From a checkpoint of a small transformer trained on Wikipedia.
Size: width 320, MLP 1280 tanh GELU, vocabulary 2048.
MLP neurons of a small language model. Each row is named by its layer, matrix (up: input weights) and neuron, and shows model dimensions 16-271. Each number is 500 + 50 x the weight over its row's rms, rounded and kept within 0 to 999. Numbers have three digits each.
After each neuron's rows, "fires after" lists the tokens most often just before its 100 highest values on Wikipedia text that the model never trained on.

L9.up770:520408414516505428511450532498543480504494607483591520554565494513590453592535524498496544485440489523554496561480570523502504472455445517538489458533606520538446503551445444477526451505419386496447495455476579630432469503487506487502555432515550381461540524549476367437456537546385507575578448435526564326407546491555497485481485541538516455479461516451470427484576456428484529504500382488557501490497542521495406556541532532481504558514543537552498552481510473565441531498550494496425441524512490469568534464529474494511430465613505488557427459559417530577536446544499513515544513430460531489623402455494508491479522536455449418541470506467445490514438516471619520428492487501445471540558493508640500520414492511479548590558503530477441562505515388559425451465557569
fires after: " ", " E", " Ra", " Jo", " the"

L4.up647:555484429552505560549481529528671508487501557675505447472449462502452463501422470489493495486459491513540579549482502575507460473483490481474508453523406528491412466570547428486472538504525468491533508594546538609479445473541448506518519526528501512499509455482461514504431582503440545548464527446434602507505556443432414465460486526529583532549525538517481513512483493481527492557537507487586500467454482472487441521487391586587468493562515475540464439511386494382414501617523442515414558514464533547531443610579506525496508543515628490533464531426428471595516512471479470475559598491482463463527486565481475548431584457453430501464445462462568438503521479531550578549582449515430514575480447572602498473404403475469473472488425438489481456550456551480478467479500571
fires after: " the", " ", " The"

L7.up685:534405393556400517491528520503568499542540580597592560541409458553444540527514428430487561476497528516501524450442578499514535312464427489489492511534525516532500552503520421566588549429505428577523494494507564506507514487512603410544511573532543502588518494586520504510391458406450479498498451440447495487498620524439426437437589466513496489459510519477447482527485443477497441530549497465485504477478607507454505499535490459476436477555541433538481585518486565515568486555514555504462496485593509539510506547473502473525508571454586540530482525484474497509422563447514462519522497449456524511489503486453419553582543526421483484494437467364490467574454490452464544530584537450522528486402438387501482475466440497504515513469495481612489656403494388534553513471451532
fires after: "s", "va", "vi", "n", "er"

L12.up1208:548509498453438585554461540546647492434504453557491603538513572528491453415422462525444580553489494556564561512568463502414470490499441534587481517494579487512446541521462455480462438467460412538485557591484559623511461509506522577579469416455508449348468475505508432508457461489480451426557598545508546492391575535546436492510546518444565472530516543570494474483418442452527486520520484480517424478529567499591376502486515521461412596558450491555473481466438466556511560567389610525457487528502487504524504452509552471472464557574541495523506573502462509528437510487452499469607544473497522474585463533498527538447490540553497482625487497493602551494448528488516397448471414455487530489454500444514574507506516450574458483455532491506524479508486428519517505391509428
fires after: "ar", "ur", " E", " re", " the", " be"

L12.up539:525430554496514426561471473481495566483518521464550504522518422537425500524511502424491527422439554436508545570437581522519435455527488489493530548639447491586564515470481474442487529512693390548501580534417648486507525471504461558506385515544590476498577472507524461458388574452520472403483542560494498400457497489440498503507508529463567494568506467445553487507549441496572467475496507464588522440459557375537516553439544435488476519500578553505491574490519485473537444433466493470444450522483471515432518443444454519672439563539504535457457560511521550575452517572494568516512552531464481387528497511465520464465503464468407458513476428480447487499515524547523478535504550493463450501472537492501531507543505464452563597516402522487519532468526479506539546344418505
fires after: "s", " p", " was", " sp", "as", " is"

L9.up717:472374469509545473443484393542474515564540593494581534537454464495552559514429532525422385560522559520512550577537522511440474568434517497427494536591413527480441558606456451469606524557560381577520421428477530513523504464514524551541492500506495461514547478507415551472439491504533492459492474477416474551486509467453444468497513515506543458450478461480530580504450515466470415476478521445459531450471493404500512463576471500515560471608533503497497537450546490467432458511495543517524461505480556489561459472514549470594452476496512489472434587531432444534574483482426475500572610582598465502469509479411531567472488453510431516425444531516577483576476534435601521496509375459540447559411474470516572429581413539479503447521461584501509529443492494480508569509501511
fires after: "–", "n", "on", "ro", "ur"

L9.up55:516437547554462526550452523420448443527468375512531497449505453507520451423415535528517481485555595436504522476580483427374517416573530536508536481513528535601509513491458426593572481457496491576560511526581516488548536538448347466438513565579517509494509495517508467529402389437472397547525524476510514417464581478505458483522507500530579476382588567501444481495526548473521536499531545503487499448501475459535439539398476452645470486621552506530492530487452493461492477464498493522514523426500564507475490435483538516538562542513557516414469528517461519556483633437500437495541516395538523533519490548547518583545570491498564487495505485409450557579503524429510490494540513496453462456577480512515519379557407430544384544472567454485449473456415540533529495507595541
fires after: "c", " D", " an", " An", " dis", "ic"

L7.up1143:454464474492480509449467461423461469392458544585587553531458503542528451562451472435454470488463570573441452492416522536456519535466523477455565529543535507510525495526508456583503549453517468516537497501490512452516428489531525558594570481581558433624530486513535462484513491468451380550544485448480538558488559469510503446438533451491461476486415544483599424519543398540530540520488434496471482497462503521550500494461528483500492532580472575600555504524631387483575521513573514488487400527523542488461561563524477562588421489534510603498466540442429508514533599523479557521472490484461436451448520505361498453446466392345512514384492521401440489534452525497602454580416460462453529506550521490575541480551542589434516453520466443528519493444540431578453554473455512
fires after: "li", ".", "ri", "ra", "ru", " lo"

L6.up1107:476483461491413542515522475542547544455530557492521513596518569535441500499472501561514475644487524543520601511602540494408443520514494537482550466495577528493452460469415383542435442411473514562526458445558509487479574508591532584475499485561539501509449442525446572437546422441578473403469568448472413481505524486442457509538468472555537435502497600532491536579432475528438433559440538456461479511494551496574581494442543533450443509512532679535495606501476539446424457440495489499537451491471554549543578476587490567508513485514498581509492509573491537554537507556484568508557551433577534466500468559506422439448450508539497448407516494502498450498464573463540532581467457491469478536437536510528488558486493484448444508517470429509464509416431458483565533548460441
fires after: "ed", "ar", "red", "able", "aged", "ted"

L9.up656:589488427549406518547526466419476490498499489478507537542541479479543521531568503533504476441514611492438510530604560528524443502535365563523491500527534541501438556530577458563484466489512484487519481436527502506445538575524476448492510564522456545532488405510495489514499480494550531409466447521454538426536583435496451486560480475536529461443548542526391490469481504439554428540392543561483543486508611442475499502495517442495424473448513457494521562543502525448454440554585499512535588490463514450501475513488570535524484525451500555462494472518553462468460595459506445528545498508457496481426494570504423555564461512466484540475537416508554488522406581533505464588525440543422527627480469474456441451540382463526419605502529521438487539483483484498458472446611541
fires after: "s", "n", " ex", " |", "en", "c"

L6.up1049:616464525604515478440560459510512564495618431537457490492510522523487486500462496508456513459490571512498543500381548582555482403550435501544531464582549500557445496494484498589502511530536443472492534467453499488425560472456499524544474521612505449557440510504452499458471387470508573549466461549478571414481603482418451431601534435486579549559527381491526376481498519464477541535436542458418571531488496435458499502501567543619426531506603513446499463560499544473487522500499473548525617456495512455529377455472453454557534594488572537495518532579465400499544544466473433460602536562456496448472518450470428473457555452498414492450465483542439554514503462471553505447524477498386489462541452542594524478481471443567429458485480565540509519499414491543467521460528553
fires after: " di", "s", " con", " Di", "D", " ex"

L9.up366:511496424505559435523518391487556440515532483485553577474489420474611546479488451469453531381488517522451427625462523635500480477567439528525550551555490526428469532448493533581557525480528393472525477387559435578492511480550464461484549559542500536471612405509501454475373493498539420546462572470578447530544555404573438492523504549557443553445502443484493542488500515506502473532469528493439641453493519448556422545485434430466461487511539545567514508531463517510481543512538576505418506421539560577589572520543475476526428408471461484530517470458448479550467414471439529501497544522511494527528439526483542491506577534612535511460520487419503533538475437467478517486450588468583471477505577441486568430513470622499511532497410518507455512411510534544547486396465529
fires after: ",", "an", "ri", "ho", "ul"

L9.up399:575454522429460478497566443531535594504471480416452476465475512398380474538467465465456517492540512495534561618500561499509420453524496571586472478490558514589444490457524536486432462623507479520514549512441491504432523508480487475473497559519506530422549537577520506545454377497542500483491479555539420533381535496473483509539572539578612440568487485564466498519529566494497510530410511520437600479479575434575531546461556428510394542478514466514504536561452537407513510504432530472511544429436566478564516525543423585567559607520534557482444472552547522542480501580485438481590450440528460404418477460532505509437386481491512458572443510497583546491507442497472518464420422444390512465479463558479503547480454479503431479437525487550446588357453488525404453445499502
fires after: " in", " ex", "s", "st", "ad", "d"

L12.up1054:558474553491571412522477518442453551409465458519560515366515556469508537336357482482521506442441486577488579405532519432537512449554502439518451467526471496552539506478566504476491515548550489553484588552545413529509492516519511532435509438528516484525543537460443481353511526607519458414489346467479447491515493432512493439445450431518591573526470379498554430443306458512534467455494465534437494498488447526523406491553473487583550486568495500494539536515498540425475533488480476457510511530533463539482607531489524534490453520513606576441451476533483540515570501553445486425528579448565529485574485576481535513492631487529529392414428505539531495479567493541511518483421506416541474495566525569498499461536498500506529531487507460519487482516584385510499504505576508
fires after: "t", " D", " d", "D", " T", "T"

L12.up700:472470375490507425480526490447619475408450526539582586596517510535478465557514514434498539498505530499509527473515500529437470459497522496382455497460594526494474514566462450468457477455527467530440470480500571549444483538541515531529550515578560521472426497500464439448543436559460525499464499516528538496403498497471507564498591505444505501536621420510528435489413534455449502394476486453543504475539517534510485450476529431521403523572467500552541488492513520486565508559451485439391451477501501503551512490492570548455434516556554530529437491555508515651539393487426520388452472528535509437592509410527485554440494438487438436489532486506548490465440526449524470552522585562415477514496511549628443559496416500508491498557530503518458469572427347485537581465449546
fires after: " ", "ran", " re", " S", "ur"

L8.up518:561330407533416498515534550437492447543486502529440486478475512479521482545503437491443462462443514511498600556557424522518541516477599533509422426540515562476455632517592464561518522527512463505480499459454532465500554485521519538552465585530455499501546427524493431512549464413533389392554381534496508494409524475468492518483484533483536509504496516562491532479613504493531569536462560535477468496517572446518550496408481466574456465493412465507446506589530526509488337588507491464473562533543533513474485526468451449480404537441490607445452429530525504576567480507516509480544462522496419426533540565514460563521374368415505534569507481447441563490440594445478538572545376558512482465433467477462488511453490352564512565522467443512521552482497463528550528406460495
fires after: "s", " V", " dis", "c", "us"

L9.up290:479478533434468393516502451548459528457518479585504472508565477457410520478471547495488589479514449478464571538467502432568562473503476512522479424657490445539508596535464393468477543517573498529506511460459626536478450440505439587616511505581491526510488410519545490519509514495497408472452506499568496461421450578457449483529430517555469466513479519555606487550537532465507479486472529603533463500482570395560542569495476448457475500499451414655438466435562533454520481523505492572495428512492556518497539501458517481527461541522533552496461404350503473538523549446506542437561545454540493402475558435444414539474440439480505516433461487466459536537487542462479523519537472471403579515437450522546432485584439436543415553534518553544488601482448551544524506465533492
fires after: "s", "us", " dis", " con", "oc", " p"

L12.up1005:502486490497396481550439528462516572597560460506459553408496554482475393510487459514581468554508440505460504492502513518438416477562546538467531438458536392489456474520481421572483521488579519473477541379438484531563518570525488493535480456562508543525451539526420398548358500611507433491486510535458531479449583444471528520501493513592538561447547467546509490535473470435470510512422536517415551503531528491530580498465505475600524506653619427522573580496406479435573397520436439599379569502551521526566550493442546539486476499462576464556424485442544484490421631534550473523625587426556466490463507452465514515497470454458514428558451529431448553479481471464435524504511520457437537477416520528486521380465544433477435499530495479502484574410479511547473496482544580
fires after: "s", "c", "d", " an", " Ab"

L6.up943:535558493501477438515482550439473497511523463496517491537458404470450464607484512441570595546582461556466439547467669545425470394421484486496512572523509540521449529447571493500492465448543458569513457518503509486497495435442573527489395459522560560466503584563534517505511517489550557480383547462428436548441491489539479500544605508567446429527555494561396599500366556482467508531413524388449534434509440474562549477439634453565458548532568557511547581468551483532484484504465568499560464447520490507553513508540436452490498464561596494526522541514500463484418566570529440454467429413460544520500473410500472591475509499476532522466526582531466458432506514517536488522481411495573585484448466447464521476447520528438460561543529467593428621418475507553543465467444469
fires after: " ", "er", "in", "un", "s", " in"

L9.up67:476446447565474448478456514502523544449514481507523561473544459430531515505522424442438435469531501550474544600505572483421410477553541564544433456517538549534478563553533511509514465487676472530568577486552539495450650518425457490618410549583510464464496553524541444516496521525386510455451511495458536436451519478462404520497490567519561443552421433464544445499617489503592467465406487470472522474476559506469514434608536484477449539500495539482537559540637557520556538432566484560544437409494547442554527458476515451555429530491488526450491490430500516548404523493473407490591499528500479499492501505511461514375492443481428532506519504519537501508447511513488403414503530475458540446573421516428491578519529489445438532474457550492524640374511513468394481477513458
fires after: " ", "s", " were", " was", " are"

L6.up345:387498475535490562546435484449402467483490537436586504479576529551489487550573469578561558547480494522522495483559459502509419496407531554554528445569507479545483522461574549512525525444450486479522585433568559485527495485496440485556458494508492524582504457582476455436444585393461504473463470450495481414486483452621499385495578509549478548446567483442512548506491498490513543505501567541552461484512497569420426491550555501536467464608536457528468566509479547484402461498488460501474414620476520476495617497596485407471478539496523514540513514538421440451337515521567499514559407408493489502455535514457529540469500532438478527482436494380570521506494507535558413425475444458472543551470612364496519499485492391508589457584480526469558504514440422506487513441558559
fires after: "la", "c", "A", "ta", " Ma", " vi"

L8.up98:550481483401516481533383561455458534504514438496468511432443519535519515475562516516476434492556490558439504497506486458567545486437486481595557536563490552475556519505518444507375488409490435514483509421504551513471428445578503600553507459475532487601574483530427521464537453526507522496457498443475466483510496548473405440579514630530582551531486463455462521491496476463469486541497461393456543463450545451595502510512522463474433502441482484458580570544579478495423422484434451480485390559445570422570539562617492579501453552572498495497560605470455451560482511480475510438530483608467353518506469376523483487564472539466479558422504518415493521517486518534538376559507488484509519532507601558493559390566483500419575533549445510567559525489504450455475632525559538
fires after: "op", "or", "p", "b"

L8.up1155:541454474474478538476469455522470459487442512494488455492472432515583453534415435489490394503519530522430618596474456539459444518433476566480547433605472437510363534582517504526508435485528528517499458509468576472508462506542553505430422479548557497431499535565499544455547435523571480370405473496496458490443417421457442527534522526522534466469464513533384463513441558508564544515412525519579622465501567385467540515438513527521492537596439499498468579562491554396435451454440523524511514532488543464480542462471441591620471522540506516562513452464510533527458558440496606429539431484404486519473519525569434561389490545460518584557467464464483505491409486442526542461466553539497632510457428498496461531482447490542513433535513506446419579413477523494489498546515466
fires after: "ur", "ist", "ed", "ran", "ell", "s"

L9.up774:451507445544435541553546422511520363415565531579510439451440494514524494506468497461520434475507496531490531552606582524422453440510464456485474486471529479525437502450418394529528460635425471515512466500548567569575510470459445501500544494568537470507409471523492408540475500427521584543494575475447494502559560437464360479522526573588576472489490512522560484472507507464520473475485461478577526474506530499510496498523522489565453536505544566618463545420536573404513489524531521444460580452448462518528476520524515495579510486526513519484505528522401508480526505416414474457592473520496606506531488534447586514494585468568545511466522563451507439495491569557495486541495362480534508519501496534514610376486418488530376524470580559579382515500505595516530470493460493
fires after: "n", " an", " N", " ", "th", " the"

L8.up383:565437487484472619449528464551513595461453532514500557474547484590554497483477511529423533458471484525550532564505555533398528441537521549543375588499500544520427509508345473519455558458475546554553486451558505464572529471542450498535406412569516494326555420435408539506596484513533452518465450487488488466535479552509421480510577517495597491464565549474571459549517506529496480548404557552508472444497619470518559497467522507527472488554602522499518525501538568523451479496494554502529476454540584489465486502560524472529388433602403521525551468515484501496443532520457578536421510470469543513489479404450516521470534451483570452374494559554456436513426520483443580527500487426479489584547504527430528484554473489469386551521493452528544617452401408526581523395476458
fires after: "red", "ed", "ir", "t", "ent", "il"

L9.up343:575423473446417493475520564478352612497480446429479467470441529464497491566396511508508470466509568487466531510525558446488486474412556521442460526535479525481429460584526538501510512497586495597539538515464527503486452496546512573587533583457456465555524443493572519506454532452536525466487522523568465409484464520449511484502494573541564491504511465488468512558522439490521435518561530439439611487447430483542435462528450419462520472495517422434555484536561515559380514480478532569554379473456491525502600483549456457492415416466551512492579504423492484585531500453493519508536495557549388538482440553431485462473463561441475502523534526490532634487561532438572450411499505488536453540456490536596470434503617478612515494493414587506521557433522472616447470477625508
fires after: "b", "p", "g", "d", "t"

L7.up953:442469390622455522524498413522428429595467526480501547492471519490513604471459505337425452488549592530445470541507492488488412493449438559469481438512509636572448522577469437505515477443553477530487418473438475542464513473463591456514497528517541501456496430578560415508425455488603542474452490489485436460441469439494476589506487463515407509486483496560488600554462496470482545505513558493495571499522622469534592448520519383503361518465610593574529577562481505466513440591559526504486509469478443531520494522486470509537446534528544558528488523499509530494526533498489531404470518497481510506548464490401467600516457515521542522544416552474480588570465463562487546580432454490551449499531501446523514345546501500547485589470496539619436470478519501489493482500405556
fires after: "li", "vi", "cu", "ri", "u", "ul"

L9.up234:465468473474446536489530552512446574545504458505510401544505455505522506479498451501536509471507482549413495553600554450576440502497518532460511553539486538599477478556465544478495512481503507542575560526544600484557442510521441597415502540438527547503528511458446461537493430484486552519445538565498475377449449515513454478563517589541541525510463431493499502410456428460450528484552593519475526450466457516514431551470520513618457471536524512377538444442518462523470445522429438527558462467497511510549550535610586422555485521471523537491658564489466428444390533482440485459496561536557438489448414505483589441463499497507515513484423512421472479564470484503543478607500493527496521516546489450510462353543493504568561459445421553499532536505529453520510522522504516
fires after: "t", "or", "ph", "g", "l"

L8.up79:488407481489480485548493471524510531548436541541575525484481495500441490460507482463549567386470590511512538459563585483455426537523513457511468542544515404476448435476550459454408523553537456625495564471483556536599498524438505551509450538444540475445621369457470510449539490523522455480476544483587507392546521522506488431505435562560551475490550403532585524465531441478624458445519528483524505488510488554542477537463378484563500491556540500590459502424620497450420465536408431434440448559533650473508588504501555457503459596456507505605549447521449527622481460611486475544496528511516483481557509527491472453437579512413486464469513469343557432583455468490520453529436478466507503507434558533572496407571482472468467635496467505512566511503468384491525521532487494
fires after: "t", " T", "T", "at", "or", " st"

L9.up933:488403375484447544485443484477484524515471553521470528539453515575513463331403455458467528519424626570421573524603566546492541419478508509485519481505501520595449567447399471505452478472481487562555419478443471523546441553515501568491545472468482499446512480468470580510562513463661460450406427482448425532462469591467465518559526478533435436533499498505600466483418528437436417577515456599571502456487533473563594560455481502508468519549511523554504508527383534457458555544495429602522532393500464554479485547531547447483435544597461498564503563549521496494526546463525587523477512459522480484438502460522508565397585432414501511515444468530478484571475533462490490549477464487515563578519481536515487497508455542379425497423505458405486508492498465514517550461468476
fires after: "il", "red", "ar", "ed", "al", "L"

L8.up875:592413496518533501452431494591408485577475499450500514509473442486540464532466353491484545449541475480514442557526473399489454489398556560490442487523531443554478553580478495509482487420474423557502573440545523503550497469615500619638538407475519373531454476454499484459506438546582453445413462525549420411511544531523466481435547606507565500527453460472499563614434478502524503548491583493558478487439541511605528556456541500487422423510516554515499472515520508485366459543533538501515483469523485480488431511597486533509510467482492512476538483534491451543465454584530519510500520456528492459583585449436459493470524574529528463456467439510481590563543556461489529520485448432491462482511531525511466557585515489516543413480467514570564566440547461545439454490550445
fires after: "d", "l", "ed", "n", "t", "ut"

L8.up1074:467478511416496510564414482516372581452510518590544589486516501499472464520488478476414607505535435398524498519483558530478434434507451553517498506608438502534595566501565561574485427502477501490529491514508393488527531466522438491569457513505518559480539502518477454464442442448496498449487404479507580476451470563496519495473550582534545450539598577444506572532404456530425396538524421559448509443461524427519503512516548457530534541464601455487509485517432557543463452526411467510591427454517523599572428505546499528525435520526597602530477528462479522509500521551537462513435488459463429470558487484451443503365438517535484500492387470467571501479473475478444520548511572485582477507403506435466453588555520473516539556507440598475606498438497423572516631465521534
fires after: "s", "z", "d", " out", "er", "am"

L8.up137:536508520549470486502466511421471514519454495475576435463466586541587422538394352536492518528553437502526486497501567577527511591480530505573468554520511525597589498541606435512477451535447514501525486496517451553544586470499439525509477538466497483549512390570468430481435483500501399560521444505533461428463506458442440463497551559525556434482474506544417497453469481504513505512478388508463483481502625439583549556446514468514402488586459496506455507531589540442475469543477468507592434446513429491481435554523549527524434570540577593474466478451476551574509499552486546543593506479429430414395481453503459553434469455500544489452504483487602539472497508448541498486428433536496483420450528463527426517466515496561612607573538467525503504412440529527555521377585528
fires after: "en", "s", "er", " dis", "ad", "n"

L12.up877:588486526513487424518477565511463440459550566470441500541440480524490380538480453467413506474493492506522540482489445575519452469516506492466492449516534468555541577427558511512476506544567481496572517556517569482504509400453582488557393478563507515508628526553537531514506516506594507459468469509452552475434452519499457501561481547478551466570499450448475543508498496511510473518443510426491567446469532434537596484439466531488365446520456497474555590532529483463521450472468557558542527529510493525493512491416404559461409553565564519506606436505410505635589574448405424508534522548505511362484496460556439440422490558538464483529453494546497556499556515533616550602496533461483610584453508538484425468458495434584574562452485505624437543456445464542387512401486459
fires after: " ", "s", " re", " p", " S", " w"

L7.up1156:490533494520512469620498481520460511502541430485519457577417551427501542517482460437512536498514514552502529542486472493478398430522496597565518547520438511480352576532590447498439489492486507544517421571478455542543455447459503460517441417578498479388519493512493506559544572543494574467462500478487477578486549479410525456560581491539474547481513455542539578529512513483489512473478379373450644478538489401530503523473511362461434539443428511556504512463508585446456508531531532519584523514543562577512620471534633486571498492523489521508454480408543429457551618523523435418528430494584487496455441462455572542530528567470425457461545499493524508628514490558519490572428497424427515455529484464477510491614509475497404503520458510445453562421355446506523427542546523
fires after: " in", "s", "ve", "d"

L7.up936:479413507527428534508516454494497448633466431476459594400466447501493522427525603503494523453446552579451447431510584530547526435506485524507441477514569434539460506553504537505547538486403459524494641493606505485470484543524534459481541456507465465597573534503469451466420449385503405561503555536546484480530528430582484497516479480521503504505441493503458518523490511426536531591529538446460488495459454595431447494419395437541457521490516513561511578524449433552532519466497477539393466577494494537535521532575530407492523524444478491508514515462509439548488519536443488408618547459503473548524511400469513550430497488373337489460510572522475483501558547531556509493498410542468529425442599512453638532494511373538433499485486532537505506466505422492473446508544629
fires after: "A", "P", "E", "go", "c", " at"

L6.up946:548453532656424462478570465442619565425502450533483542472568488399561506483473439440502593530462533562458583464520520505502462483510528560523474442557484516627508553507471497519510526433500459467503479431455479523501495516391462425426435563473525450510465568569502497456431429528520487529539483456487430481430613474378531499437517388453562553562564433448487611471477525513473548472517556560364452500502571528387512556565573490569467489577492558526534460541534560518513421511537525483540527507513575459507484476480488466487433505506500566470473542472496523533441544557486413475612524392542464497496455515439498526504373520456492547530543619504478588543474552525490434537457427507535515472412467536453478539504506451413590518553474493484506572472520532573469480428498540
fires after: "s", "d", " E", "g", " S"

L8.up668:433495372513504500510551460500461549531487602508480601534437472543527423529449467590550583542615497536433618513423481501483523479470469507535582516500448596552476523582464465554473477488552404506506434435462384476505494516493468551484442567471581519481529569516553536593428432559479542369470418576453573567441465523507462505427581586468579564515560520475398494614338475475498506527442496531474550466469538457462516485485546431456426510533552582472492535545519489420451451467598562432464458503520469596485391438538517514544491524476480452474466519498514554489543455584448518499452475444447488524479444590563488534447519473491484430503385473509517529492471499499531490502497549537516579491442508491524510554514465514516481577575439519493460624435432619505543442537510533
fires after: "am", "ed", "s", "\n", "av", "il"

L7.up554:479532328413457485466439460416482551520518553507504577514533513507482427562454537567501463468495477478510488588473485491491457593532428450556521515507393638523511532505439491397469475566514419545519595516403434487412454451496442584559419552466506526429519488542552594481499439477530520466529430545464509535466480472468464519481557641471468562465513484546484623516425458492532498489429528489480548454470625496509412496468532543470540481478594530516501475519510449535409440520534475550488495467454434540512508553463527453611441571502421566491653481515469614485458532458484557481515543535448475404481454504450557457507483443476514462486440457456526537543487437554433498650433445492624493552505521433540440445595455493522501595562522488552527534473490511490509518523417451
fires after: "er", "ip", "in", "il", "ed", "ur"

L6.up20:510462528503475434581497526492492493598437477570651444495478488519465486556462473436628487502607450529491498542510551423452602450434427492465467480525495593510542477470448415438456557508517351579541443461502576472443517504513512421538511555558487487493509425564551440473479536459454479515564512482554525416501541475517467455535505548547451442548562569409463557472503531460498531494507440465531503497473440558528505531430613493475481582683506568513534517417583535455481561532523491422495496531377516484468521549485477447522485515453528515519508456470482480461485468507530543510458458461506512456526494482479581555591570459461434462480380502499463481596436484526520440445572591441471509551508539498507558534569461479521499550473391476581424556458496494520463474473614506
fires after: " m", " a", " Ca", "c", "cu", " A"

L9.up471:496492449587544495499589479470485422532517521519486547419476478488493557556444398620419406506416586564489549474450533476516427450592472471580558487598464627510464600548516431447540513482624435553460478486613479592561375524466533539511459477559508427509497491514447492407521440521451487465519562489439479523547540358441411497516505533546509527519480488506532548523505454411571510531412550465554609468418537475604457501495474436506462534484521472514448430531618660490529535475473507508443538479437478496564520465507475429494438489527546510488444532520484517531565481514518464405564543491481450476615506531497553531482548441595494516345454515552495495594457534491518553493504494459477496632460493619472491511521437475520534446487508535448532506492498377508434542542467509
fires after: " Ro", "ro", " Go", "re", "g"

L6.up299:524523460544462425452584548521595450530556537427501459510547539502503491524525490473593472405449493620500602488381504514410468425449446530533497491513476513519391487516475466478495446548555424468514549542472491556444464492519510389586469474603523409494540538613486486586524461540520486510579476508423520476438506476473448441553488564592582487435511504519509503595495530493562564568495506541426471497417602504554491545527500537492511522431450478444481433566552462443460498488509535564441495583430573454526476490513457478485534393513565515496447406540519524557456540475453437518583435439496486464529497440478486534451484476515466354517480523566460651503542462478601491428557471509468527503494407486540519535555554494528490435422521555550527456479400554596430459434623541
fires after: " di", " Di", " De", " de", " ex"

L12.up690:513433493433451514589476549437577447439405571534463497427474520439451476478452393561514470471543445565478496473577485555521495509499509579523457465531555534534522516470434504504442439486515580611565556581565481546540565526445584468402497607516483537536521531545560521479484463475517566429552516482500507577497473513506536524555490499497446531421444536478506464497527464475479484511466499560465535519510607443568489431393463465577444489509402419610506471563538490440548510546540547460520532500476513503547565511450445501464448519416532521427461419396581564557478481532434522493578463361471458396421491449498471567546397473458430518589494475434481536502482493513477558551464377464506390484501423517428552500502485512531507555586567556498574639443501496523450578532576586
fires after: "s", " pro", " de", " De", "c"

L8.up1041:452463479455451595628500438540518519508545481559463451533433527563490535513461491558501501477468559535487566571538491548438426476406488531517511417566562539453452504535496551489516530454550470507531430516530504526525530508496549487499409499571550450552508524591481568448588472536572431495487401489486453503488584423483513413526442483512618513483472457509550535534326431475528563551473535542555532461521536500498541483523469492535490468511532400540542484517408481526479444522513493507579538476408554572462473489459447473609497424592492650516509625493491453536564541558480503499497487404512478441488495483422527482531580461551496452382456583514517431550504473471519549511548495490501483590618473442567526515505515436474534476609543572471464459520410459475399520479491518
fires after: " con", "ur", "re", "ro", " Bri"

L7.up937:525441463493414512394507379481523445501534533536482695469539408507480417402507491542434541487522458523503465587543455515414494515555497546507556525545555555454432499534439452578471461478532497521510515478564558559569481501587610536437365510498519513516552503495420483546511534460508477518472469544489534538394485426532520410607416514473541490422445492570483560494459530506517478525369510464584461450482572480562480485466533517469466597449484493442532427526459545494466508556525571457566588461470509465561458487539520530523480513496488588547485473503418487555563476541342590475465543581459516531564485516443531493431522513435488543525469448516549526440546604454586435453402479449507581538488442436402541484438486461496475407505421507568428561421478490542418522518529459
fires after: " re", " F", " Re", " f", " he", "ur"

L9.up84:535473504535494470464539504507435542572594490592591435447496512441443436545453569510559443442452495483492465450499488516467504548520553619604542380527640478581503518577487501520481570551524480475522462550495553544477521487501518526521511535552471444518514508517554489520443400442462493400534572528504531389413548480586538429626380518529645489564502516448482493537598445475539497494544510521527497491441536398463438464437596485459568519467502457426478439503530478452443426559465523613573433463501475525617532529464472578522558506475511535504550539448446523524543583429453471464546495523497465491517517536497540503505603436477567438470432383378564572490537519564611525447536497486427423498494472497517441511434522448542488467525467485524542561432443498543534489440600455
fires after: " p", "p", "P", "d"

L9.up1054:428470437483472516651418396431444472509483508420580472576527536490483403473503397525454420474417538533443587425518546529505536521513472463444585499562508528562494497526524541518524458467707510603554535536526401442542551495545479534513524478504511457550561507500459552465542519459551449448479466480494577540540529455584508468545529588505533452530387481531493473423498488482499509520502410503511488446489535508463445528532487516584442416543450523543544550494493507535379441466489639449545475538496495485482510495531439473593481465602561610549490523536512553501535471513463578571440499532503372452497506487417449455492452501489459471437494498459541478566564519496566491429481522494496531478654535514519455480541601524544492494560508469469442501492477380503435470508507518
fires after: "ri", "ar", "r", "vi", "ru"